From a checkpoint of a small transformer trained on Wikipedia: 5336 steps.
MLP neurons of a small language model. Each row is named by its layer, matrix (up: input weights; down: output weights) and neuron, and shows model dimensions 128-223. Each number is 128 + 24 x the weight over its row's rms, rounded and kept within 0 to 255.
After each neuron's rows, "fires on" lists the tokens most often at its 100 highest values on Wikipedia text that the model never trained on.

L4.up776 [125 120  58 143 126 115 100 140 120 132 154 141 148 138 122 121 142 113  80 102 162 126 179 103 122 162 153 135 151 107 130 122 102 147  93 147 147 133 122 142 145 117 113 123 139 135 137 164 129 121 142 123 110 104 126  96  87 151 106 128  99 146 156 149  99 136 105 116 130 120 152 137  95 110  78 143 151 176 123 146 136 132 149 137 116 106 152 128 128 137 119 156 121 125 117 116]
L4.down776 [143 164 168 128 134 157 138  97 135 111  96 130  90 128 130 144 109 123 195  89 127  85 100 153 129 100 144 143 120 137 117 154 148 138 200 109 138 114 149 110 143 116 124 135 108 138 141 108 128 104 146 123 143 163 120 150 116 128 125 141 154 138 128 114 132  92 159 102  98 106 133 132 144 129 160 132  88  81 128 104 114 119 178 141 153 118  94 151 163 108  96  92 159 171 188 131]
fires on: " of", " that", "a", " following", "da"

L3.up431 [126 138 130  95  89  37 132 125 165 164 138 121 123 122  88 182 158 134 117 134  83 116 165 122 145 148 151  89 133 148  99 135  89 153 160 132 126 112 114 107 146 151 124 123 119 120 139 146 121 150 162 114 108 107 155  98  90 154 158 129 125 121 120 167 118 113 118 107 107 110 123 150 125 174 105 134 134  98 145 106 106 117  89 129 143  70 124 132 147 100  73 154 108 103 154 136]
L3.down431 [ 85 122 130 142 130 184  92 161 106  89 149 170 135 152 128 140  84 154 181 152 170 130 116 129  98  67  86 148 153 132 120 110 160 116 160  79 148 163 145 130 150 111 154 119 144 123 144 114 121 119 131 128 123 167 126 142 140 127 108 154 136 162 107  72 116 117 120 138 123 112 135 144 160  65 118  96 141 116 122 146 137 113  90 105 103 158 149 141 147 146 148 127 119 159 146 159]
fires on: "lit", "an", "si", "no", "let"

L3.up1216 [133 129 129 117 162 126  95 133 103 145 119 116 147 134 150 140 127 142 110 140 131 110 149  95 132 165 115 118  91 158 119 156 101 127 175 131 174 127 115 180  99 140 131 129 116 162 137  93 142 165  95 155 148 130 135 129 129 107 122 174 103 125 118 105 122 112 117 104 144 135 163 130 112 119 127 131 136 125 136 175 115 103 166 112 124 131 139 137 138 129 128 173 129 122 146 173]
L3.down1216 [139 135 141 110 102 154 137 171 120 117 130 173 137 136 128 115 159  83 115 131 111 156 140 125 115 137 108 136 133  98 134 103 133  99 144 148  86 133 138  96 131 133 151 107 135  88  99 156  71 125 133 167 104 150 133 103 153 120 144  56 105 102 152 124 151 137 100 126 100 114  86  88 132 135 131 125 157  88 113 104 109  71 106 133 118 106 122 110 126 142 119 104 127 167 139  85]
fires on: "ce", "ue", "de", "m", "ga"

L6.up183 [149 188  96 107 116 126 122 163 114 121 151 125 179 152 121 120 114 123 114  75 162 106 138 158 118 176 167 123 126 133 123  74 152 118 124 140 124 153 122 100 157 126 119 138 112 139 124 142 125 166 133 130 113 168 148 118  89 151 135 159 161 144 136 120 117 112  96 107 146 123  86  97 111 173 159 132 157 173  85 164 136 134 144 138  84 110 107 129 127 144 110 123  99 138 158 132]
L6.down183 [145 111 123 138 134 138 147 151 118  83 132 169 104  98 146 119 138 134 139 140 117 120 115 124 123 149 123 127 140 102 151 160 133 111 105 142 106 124 168 135 125 154 155 133 115 137 127 146 105 109 125 122 146 116 124 140 143 154 114 150 112 121 113 132 112 120 150 103 167 112 180 121  87 113  97  90 124  97 158  67 136 126 139 124 139 102 101 146 132 120 109  95 155  74 104 169]
fires on: ".", "a", "ting"

L3.up520 [181 119  86 110 132 145  89 143  83 146  99 167 146  77 128 181 105 140  97 146  90 149 151 186 172 116 157  83 109 118 135 138 121 118 134 145 158 130 158 127 131 144 129 169 103 115 152 132 129 143 110 116  71 108 113 118  90 112 123 136 118 155 112 129  96 128  86  88 111 145 168 134 148 113 111 135 134 102  98 138 113 122 136 124 133 116 170 116 123 139  92 129 143  99 110 164]
L3.down520 [107 169 152 133 133 136 165  89 114 105 114 131 142 135  92 111 139  98 151 119 137 124 137  93 103 101  86 164 131 149 109  84 126 112 123 104  96 121  94 108 120 103 152 140 139 124 127 152 130 108 149 115 175 140 104 137 129 135 116  98 146 130 170 122 128 136  96 127 122  84  93 132 149 115 146 159 115 153 127  98 133 144 118 123 111 125 116 137 141 125 113 122 112 148 134  96]
fires on: "s", "de", "ves", "o", "ue"

L5.up984 [108 131 122 112 115 143  46 101 124 167 210 106 132 135 146 162 149 158 117 113  93 109 141  99 140 137  89 119 176 106 106 136 149 107 134 177 133 156 150  83 114 153 112 161 112 120 146 141 138 153 165 153 127  92  98 111 103 155 108 125  68 128 135  93 120 114 136 133 100 107 100 133 146 139 127 137 111 119 101 120 123 133  96 116 178  98 121 161 133  95  88 131 130 120 130 120]
L5.down984 [145 128 123 142 147 152 135 128 180 126 106 146  87 113 174 142 119  91 175 140  94 135 154 157 140 137 147 133  98 166 117 118 110 118 130 113 139 149 128 110  96 106 104  72 112 133 126 145 160  75 169 109 136 129 133 150 150 126 168 111 156 123  71 140 122  92 110 141 151 143 130 149 137 115 143 180  98 115 116 148 114 102 107 145 133 159 154 124 133 141 157 128 138 126 143 125]
fires on: "al", "d", ";", ":", "ida", ","

L3.up1259 [112 134 109  93  92 123 107 109 123 149 116 131 108 124 127  98 125 159 167 134 114  96 119 127 108 102 132 106 148 116  51 166 116 144 163 141 118 102  97 101  92 136 100 118 120 172 117  84 110 171  74  92 128 139 128 127 177 133 103 108 121  96 135 138 137 120 128 157 164 109 118 128 120 113 125  94 122 140  61 100  97 165 147 116 107 146 152 123 137 124 132 130 136 137  88 146]
L3.down1259 [106 141 154 179 150 157 114 142 135 119 197 103 151 166 121  96 151  92 102 120 137 134 152 131 109 163 137 163 118 122 166 138 161 126 113 132 130 184 152 121 150 173 110 166 128 105 149 168  87  79 136 152 147 137 128 148 131 125 165 129 141 149 148 113 163  89  98 150  93 148 127 134 112 149 128 129 135 116 155 152 115 101 105 142 116 108  73 129  99 113  95 102 136  98 174 125]
fires on: "e", "a", "t", "or", "on", "th"

L4.up435 [153 130 129 116 119 138 127 122  80 114 127 124 106 141 184 149 145 143 115 132 156 101  94  93 147 153 141 159 149 151 128 107 112 108 159 130 135 107 111 127 140 144 147 112 108 122 132 143 133 142 163 117 109 150 132 118 140 109 102  91 117 146 110 141 109 116 170  88 152 107 146 120 122 120 161 106 139 115 173 193 152 151 154  96 127  64 123 114 180 130 122 135  89 160 156 106]
L4.down435 [124 142 126 128  90 103 138 126 160 146  92 137 135 138  76  91 111 113 129 135 131 154 133 106 127  92 140 125  96  79 142 184 126 132 130 151  90 116 136 147 115  93 125 133 150 114 123 182 130  99 144 101 135 101 142 135 134  72 144 129 129 143 135 108 112 140 122 114 133 114 100 162 151 124  96 135 111 142 140 107 114 120 111 119 130 157 120 153  92 107 151 162 108 102 105 148]
fires on: ",", " born", "ous", "pa"

L5.up223 [119 153 184 116 118 119 143 134 123 153 128 122 100 108 119 112 122 178 105 145 169 113  73 156 194 135  95 159 157 134 112 116 179 107 133 167 126 113 162 158 128 158 150 141  80 111 108 100  86 135 138 109 113 140 132 131 145 123  88 131 138 119 129 136 143 100 128 161 152 146  97 113 108 132 107 147 143 132 118 104 123 102 141 139 163 139 126 119  97 101 150 130 130 157 139 189]
L5.down223 [101 146 138 112  88 111  97 150  93 142 111 158 111 183 151 134 167 157 150 136 135 152 168 153  93 133 132  92 115 130 122 111 152 124  86 101 132 118 172  87 132 123 140 113 116  95 141 113 131 120  72 124 131 126 107 140 107 152 164 146 103 136 116  96 110 127 108 125 112 118 138 128 110 136 113 144 119 105  98 148 154 141 149 137 117 108 129 121 149 136 143 171  90 137 128 103]
fires on: "ist", "|", "er", " member", " director"

L6.up702 [115 142 127 125 114 133 113 134 117 113 145 150 116  86  99 108 142 135 150 130 107 100 121 147 187 156 107  99 185 133 129 159  98 113 101 106  93  65 169  57  98 127 136 144 102 107 130 172 144 107  97 136 142 127  93 165 118  54 123 146 158 147 128 146 123 110 127 128 118 123  90 114  73 138 136 130 130  90 109  70 102  94 124 123 155 128 169 141 146 119  93 126 154 142  90 115]
L6.down702 [144 138 100 136 139 116 119 121 142 115  79 115 128 125 166 130 103 125 127 170 129 108 131 142 106 117 123 164  89  87 194 116 137 150 154 120 145 125 121 176 176 134 112 107 183 115 104 108 143 138 162 159  79  95 138 151 133 151 113  92 171 113 152 140 142 117 141 126 179 128 132 122 156 126 139 103  98 139 127 141 104 150 123 108 106 140 123 107  93 115 154 182 117 124 105 119]
fires on: " |", " (", ";", "|", " Pa", " The"

L6.up170 [156  94 174 114 166 174 137 140 133 167 114 120 139 155  93 112 119  80  96 120 109  68  96 114  80 130 102 166 147 145 162 111 157 143 154 154 151 124 135  86 167 118 137 119  94 110 157 161 109  92 102 135 126 120 131 125 115 155 113 141 133 161  94 156 134  94 133 102 146 110 130 119 145 134 148 107  52 121 115 115 128 132 100 141 154 101 101 128 161 166 123  96 121 158 165 180]
L6.down170 [ 99 179 129 140  97  97 113 140 170 109 168  98  97 158 125 173 154 192 151 131 109 120 164 170 111  99 174 120  79 167 127 147  87 123 143 104 148  76 140 158  93 105 122  97 126 150 125 138 104 167 100  79 145 124 123 144 111 114 139  87 158 132 112 143 122 136 130 117 120 117 109 167 116 151 179 140 141 156 119 145 104 126 146 139 143 118 139 130 118 101  83 124  73 125 118 144]
fires on: " a", " 1", "ap", "mb"

L5.up622 [106 126 154 150 173 100 123 134 117 124 126 143 158  97 124 105 140 187 131 177 127 138  97 114 121 167 149 102 163 148 124 122 115 127 160 146 123 137  83 125 146 122 132 135 104 143 116 106 120 114 153 100 109 126 161 119 154 143 126 134 110  69 119 113 185 145  95  87 142 118  99 153 104 113 135 129 121 121 115 170  96 127 139 154 124 116  84 151 125 111 132 142 102 166 102 140]
L5.down622 [ 90 166 126 152 116 105 138 156 129 137 118 134 124 109 150 125 151 149 114 130 151 141 147 114 132 156 157  72 150  85 157 140 147 124  79 142 106 131 126 145 134 159 138 125  93 126 121 120 121 133 126 139 158 132 126 148 106 121 190 108 139 158 138 141 130 175 117  83  78 150 165 102 168 124 153 114 111 132 128  77  93 104 129 102 139 121 153 122 136 125 168 166 111 152 109 137]
fires on: " by", "ist", " footballer", "er", " player", ","

L5.up1311 [164 130 108 127 122 166 111 119 152 112 132 109 137  93 137 126 135 148 113 121 137 146 115 133 106 128  73 150 105 140 124 182 139 170 115 149 154  98 100 110 135 128  83 152 146  62  96 141 110 126 133 131 165 131  92 134 106 144 149 121  76 103 158 107 123 152 158 156 121 109 157 176  84  70  95 114 117 144  80 140 134 125 139 111 127 122 159 112 141 114  91 135 124 105 135  58]
L5.down1311 [119 107 174 127 137 109 135 119 155 126 136  92 150 142 136 152 145 103 121 123 144 130 135 135 110 106 108  92 109 106 111 119 107 110 179 129  94 135 131  99 138 131 179  79 110 152 128 116 189 148 122  94 164 126  94 128 162 132 140  82 161 107 115 179 116 139 117 101 165  80 136 125 108 111 150 144  98 168 164 143 153 166 129 115  81 121  77 141 164 143 133 130 134 122 130 171]
fires on: " of", ":", ".", ","

L3.up1275 [114 132 150  98 163 156 152 138  86 121 161 140 139 120 109 150 151 114 128 115 123 102 144 140 121 153  98 137 127 125 162 164 137 121 139 138 168 125 151  93 143 103  94 117 110 121 146 122 155 111 128 105  99  91 151  82 129  94  88 198  98 137 126 154 162 110 147 149 158 100 156 131 116 142 168 160 104 139 123  87 109 135 130 148  85 105 118 137 134 112 118  90 131  94 107  94]
L3.down1275 [147  98 128 163 163  97 108  87 144 124 154  94 143 121 135  98  98 118 144 125 113 144 135 156 118 137 192 108 138  99 133  99 126 153 109 120 105 145 119 130 137 158 117 137 106 137 107 152 117 129 137  99 141 136 114 152 113 164 125  76 181  96 140  73 124 104 111  96 143 147 170 130 124 155 124 111 143  83 140 187 113 134 163 138 149 163 118 130  91 115 126 152 113 124 146 131]
fires on: " |", ";", "d", "ud"

L3.up817 [122 143 126 106 152 143 144 130 117 136 122 141 167 149 111 106  96 135 143 171 120 120 147 149 140 157 114 121 115 112 127  68 142 160 190 121 149 115 112 138 108 136 123 156 152 129 157 140 151  98 122 169 133  89 177  95 114  86 124 132 167 157 117 105 135 152  83  88 118 120 150 132 105 135 140 128 122 181 143 163 137 129 158 146 139 129 115 107 140 143  69 126 145  92 154 110]
L3.down817 [139 166 129 166 129 153 108 118 144 140  98 116 123  98 171 151 159  99 140  89 134 143 133 113 122 132 163 144 116 114 137 182 104  84 119 150 101 133 145 115 159  96 129 128 118 109  86 163 135 166 141 108 141 166  69 144 148 128 118 131  99 125 132 156 150 135 155 111 144 148 115 152 144 181 106 125 140  72 104 109 112 137  70 115 118 115 115 152 110 125 170 143 101 117 122 126]
fires on: "ting", "er", " ass", "d", " of", "sh"